MLP neurons of a small language model. Each row is named by its layer, matrix (up: input weights; down: output weights) and neuron, and shows model dimensions 32-159. Each number is 128 + 24 x the weight over its row's rms, rounded and kept within 0 to 255. Numbers have three digits each.
After each neuron's rows, "fires on" lists the tokens most often at its 100 highest values on Wikipedia text that the model never trained on. A number after a token or word is its count.

L5.up1633:161141117155123095134143067152140104123163162075158099146170133090144112142138109124099142125117150134157114124111108133130141142148144146132167156157138108083098149085116141190087155160127119118139117165109135129122104142148150116120163126136100141128094109154132163113142154144128090138144117144142131060121097156107098120153123129163130155198152147136125100148121172101164113131149
L5.down1633:113110179091162128127111144148124165148124111105115110114184061147129119118124092107127079142150137176136157134110129111119128137091133142145143084121109142123158156132145140097073111107096153149116135124111129127097152145147078137096151111125110119116126128131123104112175156143144175133148138138126089121094166136148129140123090118086129126142155137157181157070101146098108148102129
fires on: " and" 37, "," 31, " or" 8, " as" 4

L5.up2253:120099164119135100168116167163117133121113155110157080167091151136089142130111114152127134157145123125114173120089097079147105126127119187176138117101121139117082151159073141129132137151139147167122140082140160090141177124128149126099115112128120131112081117130160145160106193140117159091117116127078118168127144151111092142123124093129089132063142128110114149151158116099099142159170
L5.down2253:124128181132106081171146093144137095106133166147098091094084122140126114172148157109148152147110148124104130159111135122117097104099157128124139141140133080139188119096106117146129137122152135097118109151129144095099161123125125125111115102092143122091115098138087119146191135135126091139126131110109127113122111131138146129128063157095114150099137133163102095140126135135126126092120
fires on: "y" 21, "ing" 10, "or" 10, " |" 7, "al" 6, "up" 5

L5.up2789:129110124147144134110147152161124124127119082105133179125130133131177173104159162133134106175086154153095156091138125128104148109144126093113108142144104102093133142120117124086080089122121138125084118135163117088144138083080091121093125119203133137147125138136124145105133133119097137110107120099068149111110094117119144151101143129136110116104108120091176112143114151107094131106148
L5.down2789:130099091084105106114130133127125072135130125089121117146108158080112171109159165105133106128113127153135100119150121114121121139113139108162158141106116121113153160125136095119096171100071107152122115106109111134109124121151168145135092119167107083090145153112143081134117105169089120095133169144151121074119141164122121112088155108133141100161119109100153159126123173108095117118142
fires on: " (" 40, " the" 16, " " 11, " following" 5

L5.up2730:087124174117123122134148150132145142147083120092130117141114140156120100147105161094097103101121123169131134125141130175147115138105167131137103141140164135087161140132103119138109146133122132106082078162129138107089146114137106157145122122123139116137116180098141116097107112135134125140125151126126135154149109127090126100110143115137150105128183128107102131100134117123103139107161
L5.down2730:128143088114132128139163141133073126137116147099162098160150164132172123112146120135129137114122122161126103095126137122112154157123081157084141123142173139141126138119121096155103113085103146157119128149161145121083122143137158152114143107188146132131103107147097126136128122139086119123096113177138160103116126089161120114089175112089138147111136138082122116095128146116099165149149
fires on: " have" 14, " had" 12, "1" 12, " In" 11, " has" 8

L5.up852:117175115098151163140107084121130106105135125134135134105109141141115123139149143127155062096172101130160143155149128172127157134116115116136098172151160143126145102160118131131117134172169149123168082129123172157075163122144108112142158110132172171117134124114127116080070089115131142118167119096153133151179101097127148112092163112139163139133137141133165188113154153142122131132073
L5.down852:141133084128160086091145141131110151141134115089149136126134117091149132147140139135132129161128126104125097093131165104090147160121087133129131091108127135136085116116130136110104091105110166152146148112155152131149133122109141114095075149115112110109143156168144141171150155142124141130091116151098157177179162110131108073136129115115118152127149113087157101125125101092143128145164
fires on: "." 27, "," 19, ")" 5, " Votes" 4

L5.up1779:124100140130121136139168110144119146121079150116105165162156148124128097167120106076067156135101101135114111131140122173141124098161156114170138131138160172122108109098149127140135150127123135131151150142160180131118130127138152143112114119152121144131119117081123140097086125136137144128109123171144125133085105183124113134122166119129140146147136160124119136141130112106112133089116
L5.down1779:147148158085127137112127104095082132129151081107141106115103085139162112148098069143099160168141125087100133120150096143141129103091155142128122119123205121132151115159123110140081107103141130149162151110157132149122174101115135106151133117142121098147086207140125125114157115140138130121128126155111134142109149116156143132116118187121135098140118120118142070129086159077137158128113
fires on: " has" 37, " have" 15, " had" 6, " having" 5, " In" 4, " million" 4

L5.up266:119138126110088139136142102110082136144128073097122163118069103110124089121109095093137111143067109118087158153135174126155113143107178106118165151108158153168122131123116152122122139140102167134157206164100185128140151152103154138123128128112135145162123081129136138118125137147100154124130115142122111200107111144127113131128129082106157122119125185087116133076123154141140203115089
L5.down266:155121163144093112108179137126134135133118161144099101135124103162148110117108104142086128095130128150105154143162113156140158126112128145070132123140168133125101138165124083152095150124175128135108123122155147129128128143137165133125141105136169130105158184109109130116135130106144156157105142107144133145171134117124122136113114159127135087087104143153093090167100086084132163081067
fires on: " had" 23, " has" 16, " also" 7, " re" 6, " have" 6, " l" 4

L5.up539:149111135101115093104146110106170155127140150149157142119121126166136123092124165156121110145149118166157164143096154123078129088149152151111155116139152147136152140134083121123129138117145166113168130104122109143128119159126115146157117122131127133146110094124148149089145122150092151126084133147167117087096146148108097114110086120094187132173124116174117157124105117112141108097096
L5.down539:135141070092144122158139104122134135078106157134128113137166133081130122133145132108125142124100095123106108126137089094166118116112159141177126132153161126117084111099115117134148093134110092086140119117096093134137148092150151130135146116133146146104108122136123127163142114149113104152116120169139123135118162114148128075126120133143092170123153138081100146130136140134148131099130
fires on: " to" 52, " and" 4

L5.up934:194077091120137113133129130112105106133095089125140153108162126105115133194133134119113124118117130127156114113183120135142109121128140127114139150097146151137167133163158133171151131112117134121169092099169101161121145132132143106164102169152130153081100123120165142124076171113145101138097156109104102156116141131146102117127084146139115131159139157120084126171105155136139140124129
L5.down934:084157129132114141120150111113143126148138163138118116143077082133112133150105123058104128134132110161106151146122163145150163101162100120129136085126158119141133128119162107099097123146137146116104167113116136079119101089141082133107133157091155086168141089164099103148136107131135142137123094167137116130126127128126122133155124141087129079125091133150154137076118124172080119116130
fires on: "," 55, " and" 13, " &" 9, "–" 5

L5.up2414:110145132140074121141148086120175109143139119040149093143154109169131128085151131119138142144144123116137087126148140161141078085123142134121138144128172157159113093131108091121148137125133094132120135167148131126137136146115171166135131119118155106153150118114099111084153142148099153145116128139105127077148124153090119137129161139148123160128087169116161148165101102125123120070137
L5.down2414:119098132131126128147135126122070123148121132149110131115124137092154122125132173122134111139187093114119121121136121120113142122122135138136072132121118167173141142116181116164138116179110115086126153130097125135147183163100132130142111143091146129133159171128108125074144081143140139121137098141126075141128128168161071090113119122155098166131108107157106139152130142111099154109083
fires on: " m" 13, " c" 11, " G" 10, " M" 9, " C" 7, " " 6

L5.up2330:105130138155118122143128112081137158125148080123173122064130096162103124163119138116108112122145089159099101086125141141127119117127121129141149144160131129109152136129134121169137112099101106134130119125160106101097124163134113180154125072102106124139111137154139148086126143128121103089098134120153114103126139164117113124142106127145195072159122113142157112143132104145135136111144
L5.down2330:064151120088130115115120177124151132137104164147083129180124142101174115130113116149155126119120132103104163140115144090123103102120117096104180089140123125142114106131135145117110169152080108105153121113114111148145092144132126129100172178136152113114125132096135140141164152134144132127128149158148101125122131084159106101151106132123107138123168156145144136048172132115095120090119
fires on: " and" 27, "," 18, " with" 9, " are" 6, " which" 5

L5.up818:136145107116159153123122106165149148113144113131151120139151082123130132160186123157080111108118146105120106122177131123079112155139166143121143120154132118151103090155140148157133162118107129128116149128172130134126128151089133141132086128104129147074100113190135124134146151121150165155106124143151163171102131133134108122142161105162099055096111117124116130121137115157109129121161
L5.down818:114126145142137136123113103145147106110122124107108184155118112121127143150123097127146159146153129145132096105113161147169112144173149091126099139130163134094147094125105125130104135115121157115064134175100156143095123123125132164152168106155129127133119148104136139108136102130150162130110107111137110108117115151146175095143146132074130121118165127149148092142136144075119086086090
fires on: " for" 18, " with" 12, " from" 9, " on" 9, " to" 7, " On" 5

L5.up74:142102158118160108070098128111185122160142125121126150175123161143113172092125113108141137141114119125166151125107103173133104105084157108114132141117166130115092134126176099144141125107116146136170144129133105135115128157121119137117121124116173127127103135145125139131136127118140120164138134113130169137147121135115116157135107087125145121126140144133141144121106086131080154102119
L5.down74:157144198110140142129114136131173105166153098108180126123090138121098092076154183154134141115114144143132110148106119094100087128097098138143165145120101161109149135119118136137134107160127106144159174145153147100103112095137129157080127104099136135139135098069108126115123124122151142121135168151142133159128108148135108092114156151113189134132112111171137170105132135124117139162135
fires on: " and" 31, " or" 10, "," 10, "–" 6, " be" 5, " According" 5

L5.up170:119109152128108102171133084123163173107152161107129119154161153146107129178117133116099197139132110131091131097104144175167126103131120136118117123164106129132141096150123086090106111147156092157140135148104167172141129139090119152120107132089145128131127111112118116121131113162115140082092122156151142114173113159110083134134146116139084103115166112153128142137159137108151125070081
L5.down170:144110134165103124145110148130116164112123133117113112144147149097136126077128145096117128116133125142195063144084118127136111098120106046082148117125102166135113105136137061112150128146084123119167155104163115140091160079152126116123084158101137125115170156134131121138143103154135118101118103136115106159162108156147120142087116136150160137120113126120139147163106199154098141151138
fires on: " M" 35, " B" 34, " D" 21

L5.up9:122126125109109144098139114158146134140187138120134114128112130155150162138177121136106224121101151095121138130082078120138167144140136132085121148116180145096170097154111107119127098127126131106117096152085132141131135107112124157172131119115129125146177145145148169099157108132103136110139132099132127119133141128157117135067118126126121149129135127140126134141123133114160114144135
L5.down9:143115113123147118121087126136126125130108141170123124124106140099127134108116113154116115158140155137149145126110099162102149088128165098102099131149104117120123139102107160124106113096113154098173133096132167131106175084085127121131111139136122159086134120168147134143117095151090131121133134105147143148120112138120148096130100129149100132147122131121134158135107157098123133151096
fires on: " " 43, "ommissioned" 10, "born" 7, " (" 5

L5.up440:080142142109146119122145104153185147136128138156087147106127125142135146146115127134148131151084140128130145125076111135121109131062148150134114118125128094141096144131121154114115133107145192143110119102121151162125172106140142133088127148111129094074119168126143119150118127115132162131131134137101159071093103167142103157125084145152158138121088144130103099153109128144138126120113
L5.down440:130131152156090125104123137140118101127144089148155105130119133117113188122136095101109107125158144132134113131151170113122091148113117144127114155126145134130165093080111117133090170101136100117123100125115100177128144114130118124129153098190104151133130147083117110123168145108147134118139113159137111169144124093142117135126147098133106140102123133119117144130102129117089111160169
fires on: "," 63, " which" 4

L5.up2274:110109134149087136119121115086170130122120120097151136116101131103126122143143093091122107130143160166159081103111114159140168098109133110110105107125112105182160142172123175159144165093162114142140101154142143091148150148124107164152104128153127141031125134139123130120131156076104136141114114116135126152121101160149134131130120152172086138160151177112150155201117155140154163127128
L5.down2274:160129134105148146104164144123125131149112095151112149159138120128142139144140131128122110095120148145086144176151158128114123095139167155176123164098105164107101130089146050129130087098087158100120135093128138153094093088133117138065145157083109108170116110086090111130128100140184126112141133129125127078130152115099096086087124091145170136137088149171143139091150126140119115108118
fires on: "," 26, " and" 19, " of" 9, " that" 8, " in" 6

L5.up1553:105127131102118085151119124138161140108102132107149109150109103130163083085103094105100124121132104171115121129149128107095093144092150163098105116152149133132122113142172119141138130110114144145158137108146171106161159136119142120115134067156097143148155120108105117110142114075148120132116136173132128178158091132110069141131129113116101173120163136152116173105143117139140165128136
L5.down1553:133158151107099095107126133118137139122125132138115115099134105107140145183104093118174141103098152124099121112133064139125188119116138149148152120139089149162133129153087129157108123163110116131126137106149144108123133076121147146132113167126126106106152120126144115144115157132125143147131088091123093093114149119108164127147141123108160098139154114129120082130079128144122140132084
fires on: " had" 20, " and" 14, " or" 7, " has" 7, " then" 4, "200" 4

L5.up909:167133131112113099115112097156174120121150181118160127143145132112127147090122130094153131127123151137121115129108101119099129138139139128100101173162112127134130119157101121102121112153113123134169104090135156112176128120128131116110133071128118156121124146113162104100120125072121131139148135088121105142146152094181140133138125106115119135116121133110113122166134139104149120114130
L5.down909:085119125105128131089113095100088119143123148095107144093125120096110095181138143142168113125075153146126137135149105133166087165130136163160111083085158123126095135159138136150101119116110103145070116098131122100134146133125162095157152109126121162090143113145118077130157120115106120161129161142142147086157140131129118110109144126143110110168129082113136113133105108114154110081115
fires on: " Al" 13, " at" 13, " Mc" 11, " De" 7, " El" 5, " Per" 4

L5.up725:134136115143133128132098135113137140124120081168129156173109135121112120106178106104113155145115155144091106160077094109155120133141123122117100117106114079112149108112165179104090095151098125067134154098143125077114130114080151100125127096140108132171113122156142123145093171131164148146148092168138126071105097073127139114131131121134144188142112108097153113150145164116141121136143
L5.down725:147136170121161098138113139157131124163089127093125104136135092128110101116113150136115146126119162144151136116151149115140135175166146094095093138121121099125125081113104124116156102086143127127121121154152161119111099123137132126107108120172081147044087112092148143128128110112163115166088129130120131091079148124160136091103097128120084138177124128127138128120122128082112166158125
fires on: " " 28, ":" 14, " years" 6, " the" 5, " episode" 4

L5.up2150:099205135134142138098123127156108154148105109139142107113143147152093109128157145115118137125068140156093113128150111160103114172132104142110107151127131123102123130156132106140168129114128143106103137123123117144102138117127139119157127122124128171147166134139110118135218139103086190134079126101149158148106143129122135121135144107114087121132045137125077132103130167073120163096164
L5.down2150:147117110113164121098093102153138153100118144119123166129140145137115110085132093145082136098111121117097150103171117147077123189142126118088121114149163143108131111128134126089114141119066120140124188106135144141111147162103165134168183127140157116196134096150124110122115078077127131185168121142110108109176138131145123125141151088139130119132113120116131157114168152127122090103121
fires on: " on" 24, "On" 20, " On" 14, "1" 8, " By" 4, " stated" 4

L5.up430:137107118141145131122127119106144105112106139148109151117095132139160104116088152053125102131115139129106101125095129086125095124082135101121084129153129130143114143141137149115107116107116100194158135140153142121161169106150118143142118119158122161195095152159113135133155134130139090117096145136085171086162130147112104157119140103189148151136151164123120174110173155126075129141124
L5.down430:152117135065126113119110154159104149173070150100126106133167118175136096173149109161113125122112111146112133133136106105100122114155147099122120138117109159153103125131141157148097135122178154156137132127150130130126113080127112136094130092144160117118160148155141104142141135144118170132161139126126133185142160147127073125076121120127118135133093130084151140108132123108145109117087
fires on: " and" 67, " or" 6, "nia" 4

L5.up1865:126120080120157074120104155126101111133147119144172128130156101170097132129082128132162117127129090181137122129096141079081121121121113151085148143112115072135135118113150143089094134132136131111112139153150177127110133145116124126159109103073131107110112138124159084124127128121140138096138126129138126123101137137141122108122075156117127153107142116149158117153105150139180181150112
L5.down1865:124162173119118090119164158137145127128144092101138135120140145058118172133110078155153106113149110125127123169134118117134113143110146150158106097153123129123131099119142105107106107141129144121129152121154141181130143108135096120126130113076135146144142158140121100065147121110164097124160098085132139111138108136095125167154146132090112131135078146134169146132122127144143114122085
fires on: " |" 28, " (" 17, " |\n" 5, " of" 4

L5.up832:060109143113159154123140114127187175132109125149108117148111145163109077142096159142120149140145092125143107127130139087153103136121111136093096115109111118141101137078098101122122132111150123144109134129092083096151139139173141160130123129133140137125144150094179153125118122112173112148118080128153126141154131123146100134104119133101109113125124154158122143110163117109079118111100
L5.down832:161114151145108135126127122092171103140136132124121146126127143119127109123117081104133153165132163129114113131121140111116161118123159182121157124121115091133166149151085103146140106130125121168076123105125118168091172090138109076121122137158126149099100176102149125131156149147104133110126116150158107116128093141124171138131141109159105140146173094133128156129117111133110138126127
fires on: " " 29, " R" 7, " L" 6, " c" 5, " \"" 5, " Le" 4

L5.up2410:107169142082104119140106149118101116134125097151139116095122144165093132149166099135131108178140175108120130145134113135182146120145145166126101136145132144111083125151127125126093112140108131124179123102097117120178076189131113110114136176149141169130112150112106109151146149128112082147104117112105141122140131114121139116137143141136170163113160100142100150099110101111099103125142
L5.down2410:171152133106135165125083127113142071119106146130109136125105093100124125108097100134112149137142132104135149113096163159103102074139163156119144132158130102089140177116100114144137122148133101097131108119121209137105156118169136110109133102115151142098114124121140108133087127144130105098120131147087114142144078145132140180139068108117128124152122116086149157127128126110127131146141
fires on: " and" 29, " the" 13, " of" 9, "-" 7, " " 5

L5.up778:107098117123124119124136098126128141135090145113106138126103104113081101101152130135134117119171129166100107128123168139163096130149104132148146102120185094097108130142139128117166069149108077091136099125140113112155146126105155142114144102113147159107124133172115136089107175126081108107100096083140128146146127154153092140056111099113121172137118135091162132184120068128106140146142
L5.down778:135131086142116128123128143100107159074121099113125128117114123165131097131151097106120119122112106127118094155182110164087155113146125125146121086147135134090101134123057119101108133159134162135126139146156149139149117115106126162106153154129120122109157173122139159155185076137155122096132107134075104166150158095102191175107148141131117109165137157116149165107145138112126156106138
fires on: " " 37, " and" 13, " which" 7

L5.up777:163108178113121171120116097127122148159129126106142119127122114118163120095154110147101116116086085099138132160171135129158152117097115151146126119107118128095147149118100175085147113120095122105098124124111123160143090129113120119149119121113152075145137161099144120093176126082122134139126109096135124170120119128124115137111124147125131096141111129104134159163109122118178109128072
L5.down777:137114143099155146120170179131071140128103075090137117134107122066112098150088130077152084149134129105123147123131121085163109131176129127112117158131167102107157154140129090163084150118123152090127119133104146130081125120122081100138121133115128135134140143104129112159116102100132108173138107082143073129149126138168128125143137149124144067108155114099132140133114148082155116116104
fires on: " " 68, "." 8, " $" 5, " −" 4

L5.up874:130177132087138131158134132142142141111116136156100119110088163116124122133122104096112085152140142122136208100106135135179103126152135128087143163108141136133079101121131176142107135156111120085119120107097141141131130183128149102118072144124118099134098118089135077107164142133121159129119148113128146127085095095117138112149135152132155144140095118129130084175158126134102120110130
L5.down874:182130127155154151093105101109138147129138139131150158110113151123121090176094107167135116103138072122118114100133127150119140109129129110106103114087110131112095162110118117135175143097117135154149092082107148127133101083097104138124126142119116127124118122157148131134138090104149147105126134138088109130111161138105135111116158112108169092078145126146132129138118164109136123140142
fires on: " of" 42, " in" 40, " the" 8

L5.up3009:104149157117082117121138123135154130130183116125098105103109146147124120115161099116139159102106179122114130130111131143111110160109130134076131106130133169070134132165125106143150086125115107150147173174117137126105164136102121123147139148119090128110120146132103143104119162156133144149103113154111112085079162125124126142121101108122135110151116142160117080117086145152154085148108
L5.down3009:112126124102134124171116112115144089143104129155114118150123131128138126113153199184112130106137141119132123149105114147121125189140171147127131105129072107142144137105184078136099119125145126162082114123119097118111172142134079097137188111120156145108138165159106124149154130141144111143165122146110086077157093113121177109120134094145134135118117129146102114123112089112147094112106
fires on: " " 90, " was" 4

L5.up2667:107114134159133151106144113122185100102109133151161144157118103133102120143124156105113126113125111122120110172133153108135124086158106130117144155098101097156127152125131132114117110177160124116136108095157100106127155151120126126100087123110088110101103120116134120118119102127151125138129104108128136159109114116108123094127151124149164138191132121122153083125119163195118182127145
L5.down2667:150138127111143153082120092135095138125162113159126141093136135174119110141157139143161139129132147137109112163075110127174126184108123103127101127162166111144115144128131143109146146117070132128179147113093135175098138102125138146128170116123135131163107163131148102118120107118117117137135135128118097119110123117118139137159151163113131108090084116131123119134153116091130096099107
fires on: "," 27, " and" 13, " |" 12, " to" 9, " (" 6, " |\n" 4

L5.up1820:103088147092144205147112126124140109132101091098086132116117116119149126138134134138155148101140101139101141184101178112151153145102114163147151108100117136108101147108121147115072086141129146142112139123134172129138126151114137132133151152105141104121133114084159131126132123119119102137082113113177129119184161111124129152093102139092109138137107188095128172123131118102063121112162
L5.down1820:173132105133146080140146109086121117118171134129118092121089111125179132130131095094137145164110135133121134147126089078160157140103124115172108133119147094141152125146149152158152143141137142143154091101121121115136149121128070139128107142057142159111106113165108128135127121130132122075131124155103150117094071142146147113155099143141139151105142089135085097112147116123136175110103
fires on: " " 66, "3" 7, "2" 5

L5.up460:124134164089128146116100187159168121094110138149148093109114166142109127141125086127109114131158153136132159101166132147124105149109138118105098143106126113133079112123146102146086135120122142178123140143139115067157113114103092127146127123116106150165148113136112098109159137133146159085160138145115151084148081118116140101126105155108106141134142131166151164084125115159133088152129
L5.down460:126144089115143153154096152091090146121121176162118123134126082137152140089103127138122167119106145112144126142142115110133102127093131122113126107190134168145139170147086135120129120119129139127103114142100104108115134122117126148136109117175175078114131130147161119152094135147134119140139094132150131148091146118163140125090147114131158159141150111094130140145098128112130145169105
fires on: " were" 24, " was" 21, " later" 6, " and" 6, " then" 5, "yd" 5

L5.up2698:119092104124155132138150142145107153136129131118139086146155100147124144152144152114120157100139077126155145205145116157168139072158102125127098149129126112114172126170126083117138132175128131094086118138128102132089120132133108121126138150131151165157134110113120096106122132119090122121096094099105108173133130132145125112123125132133125144127129152134119108150116182105176132162133
L5.down2698:150154125158161060124146136081164132106145128146148113150113140124122132107160108181122096140156125132147112108073114076094113094142182108129108134160092135122088135108123179151102152126141106175164131116126166118101176159110121121140123080106120128079173146155125154157141108121126134128156133106098135098130121109146154158127105122140094150148121101121103117125136118133081118111146
fires on: " to" 31, " with" 10, " by" 7, " his" 4, " " 4

L5.up2076:111170139146142149122154096138098113144145137119143118122096157143120158113145137110127135132122116103165155114177144096099119129143110161134150129167134143133114103142137116109099157159125145114134132129157135148124114139123124117111092151114132103080129112131140155122133132135164161133090106155112152127129106147128134148104191124123146149143175129104165141144149153145114168137114
L5.down2076:096159122155112095135136099144086107138150175114127103114134134118126095134106094148168142134156140117133155115065144104153136140083158119152131106119109122119132148150160125107134096126144146176135114122102154113163105131098177147124141126145103132101134146188093081109128119112129115059162091112116147149155112100129136107172101140155126107084118160153108141133130136106149089144151
fires on: " to" 20, " the" 14, ")" 11, "." 8, " for" 6

L5.up81:112103151178129130125150126082156159169101073114139110140141119152124124130137101082086166147115104169111132152110106124116089130117101067121139127114099141111134134163163137089171130132122107130133080126134159155140164138130123173153084120115127103129128136143108103146135109134145115116109110155117141151119121159105098140149138104101117135129122106138128093115140158089135131089127
L5.down81:125125132136072134137166130164114130107138131150120100136140137072147133162148180120112124116142103168109143117155107122110108121114146129088185106100053147106140109133121082099147126096137109088093172123142129130158137113120152127086119157109088125100113130110143120166102113103133125105107109144099142146144139147120142145135116112126165106146108157106125180115166140116100137083140
fires on: " L" 58, " B" 11, " G" 5, " l" 5, " D" 5, " F" 5

L5.up1215:100175132118121163095148148089102141137128140142203092141109162167130126154127147096094140156134116144076158105101134094103164121120144158145120150129097089137104094170120149112104089128103103100159142101100067141146115132115104112146124124141141110181144138128134129120138138106106137107107153117094143118146090126123105139137123124156149099121126121148169180152166183117107118152088
L5.down1215:133116094148152100116126107123138128142134147110137133112118118104152138086150109144178127102142127114144128118148153138137086160152162128138165152170102148102087143078111092114112096102143174112150154152153151100098151118116145075133124116112115162129222142141112103116128100132155148130101150160156147138134141130128157124126134104140082155158158125125166127086085100139110145096113
fires on: " and" 37, " or" 14, "," 10, " of" 10

L5.up1968:148123116123159075131121168141084094124097138097131106142107119101161118109116097119131101164118127133077121098093128085216135111134128107081132091134126115121148077148107084127122097132105108079121160108136141147112160103061116117130173117140181130150109112120115077109126121147124112146132106154124136162138157137151126117125129100147114100114151160087113101129145179129101152158130
L5.down1968:133111131130083192146138081124181136187128133113139111130170106160121160123124118125143129132100144152117131144118152151118139140134092146155133148116113127117143156148110101145138160096078142114102112114150153147134149173144143112113103120125121152096134180148122136130137143077145112096151103140118141138137143154099078073140113142137137127116081115148130130112125150126120160118120
fires on: " an" 40, " more" 6, " Bl" 4

L5.up1328:156099135150148135187159107102078115123110130139070100153138152192101111100133105148131109086123150119154109114140138113148127126116114124135135099131123186127088099121153161145150165120096141148135104150180130196078150181141150138136154096163122113115081098111122150088150139099101109114128138180145099123110102083126119127109103129153171131138091130173131131136182107154113159101136
L5.down1328:164166118155131132112113155146181120108109133132081110116124128110114114102140134157112122151106191114100138089118117151137122114111118116155158091142128168151179152094145133154136138135162120152087125121110166143148115125088105130135141103161129166159146106122114123177152137151128146150120114103124091127113102096133141148137138124095143109120148121116071103127101136093168154183130
fires on: " a" 22, " was" 11, " in" 7, "." 7, " km" 7, "iting" 4

L5.up1566:108118144115138143170146115170140124089104140120148173170113113088087164128134142103121132125133154117123132161131134157100077137106132133149134126153141092137075158118156175139114199154141130097115126151112167162106120108135141110100135138156148146154170111147157112105115157151116138135095123115124132088103101134122155139163108141141125119106104168159116105151101106093110097188111
L5.down1566:115144115133134095141145141115125127093114135134143119116106080099090099125177149081124095121116080138086110153139119129147169128149147113116115131132124115159115093106114156122119138108134119138117130125118119138130152185152117164117157115132189151132162148133075151107118130112154120091110108126174080124100129111133105089134148143095098135102116143121049144153150096086119158165120
fires on: "," 48, "3" 4

L5.up1509:112110154161166107119105124124139127107115131101131141145132114134165140105126092132123103113122124106129102147139121105165113121133097111103144115113143129112121102156092111166112136083132081072194132091115110151164120080118147122191124153061135129130108123105149157131121157088141136140120074196163138178130138148171176091148142122152094085139136124155132109132133149120115109184126
L5.down1509:123131143116130151118149175125094157163139120104133139144152129109112104121109127135149110154106132139122160128135125162171118128171143096130123125127105104119160128134130105143055156147147121142124093125142133135157136124114131146110131122088150108117136135134113140146137151094134143110200099129083134155102151149132117080149084107089106094120128183149104126119128116125146113148122
fires on: " an" 47, " R" 21, " re" 4

L5.up497:107084112150098154139135155137100134122137136123118143111091114135141144143148100136060099105152134162167112141159099143095099159154127107091153153121115170130106138144147116086139164113132162150067155189166140116119146199108113137167113127142138094065144115140100121100143138117107121136158095130119170122152094097122155168119106130123137087146092132100123147115180117138136137132116
L5.down497:133118096161080098118170108103093120089143193126150105126146134126121152133141135113133174118124119131097160122123164161079151129136115092173152108124121126121131084126164092135123091113152141124127124079120093117106127099162119130101095121176103143128106141099170161120138136136100137103100117128127130125115112106145157142143131113140120112088138097123096112144125118120123149150152
fires on: " one" 21, " part" 20, " in" 9, " that" 6, " km" 5, " south" 4

L5.up2836:140117112143128096163153165140181135101151134125130124127116124108109086120111123145117150115113141183104118168126109125156125151108135075120139117087104171128135121121146166090141091106103118116120133141190144093123124100106136104110122124173083149144141125094154123135149137073134153106150117121074159135136119143122133136130101126118124162122129100122182109123092112117138131108131
L5.down2836:111070166114145146090106153127114177111107169113121067150142088111119150140123187111128161120123124145164118149113143145143109075129130137128113129104180116078167113161132117137144090131168122144165118168156127110141115174138164116090160091098123134128102112098111091111118160110119152124147110117112107095112157126136126121114116195126083161123109153125218123108133161108151151142133
fires on: " R" 42, " F" 23, " in" 8, " the" 5, " S" 4

L5.up1745:085161181138171107121118075095162121163136141119182064132123139134120169150093095127100131139104137125142153132131161173107090124139166112104148143176101083132123079094130125078110107118120127150144107103139093101153162125147149177080129135140165146129090133128125098144134150142157108134137135087142137088118095154132112120145117075154172153141163141093094103139110154139115115107129
L5.down1745:174113151086110185137099151146119105103087108132140121100138106081081060103130162119118110123121104150147112116143120099138150140138135108143143136169096109088144164119139145135116141139129165122091073146114177140172123124097104106146114158145110112121119173122129149156095137136138171146120151118131135102129148114110152095100142140153138119141113150112154111117083142165123124107150
fires on: " and" 36, " or" 25, " of" 17, ");" 5

L5.up504:128076121128165119171163113115140144085145126086138103145135123119086153137192155087166087153118117132108122136131136113157142070147115132122109147128147100118132115121128089105127155092090118121119109155144129134144136139086138126144084126181107145161077173125143104112108126129112131136154103099142104109143140118136126085133066166154131132095117145128169136097126083122120099145133
L5.down504:106148153134106077181160143154154154135094150161126116173107156141108123122166145096139094171113106118151132149136150126117128130109109111165124125180171140112118112171098124123131122138134112114137148115140139167114134109166114166110110126096152140131149129085146122153150135162154114110138148127133127132126164122144081120135129135147114119132158143090117129167108112096080100152100
fires on: " to" 23, " " 14, " and" 13, " that" 11, " as" 8, " |" 7

L5.up2169:120116128087071127076153156133129126157168107146128103114114158077146098136140143104100130090146160145102133098139127104151125158131151094098117163111146141115181138144147173145126120130134135173145076113122126156132155095117118135112141101139118116160165107146161096171094164119108106109118117128100143110152132171108101131109158106101099135112106086084101104114108144079110118087173
L5.down2169:120205154151131105113110151125134112132105125143144087144107116115185121138136123093145167110102087144172149139124093102118120139119137144167101163149164122112101112104111145155105133141143075114141096164124129146145108099169126076137147083155122119151152140138103139170143115131146134150126088130124135114153116136148128096135131146106156143142112142122123077164114087140099104143116
fires on: " on" 30, " the" 16, ":" 8, " to" 6, " in" 6, " it" 4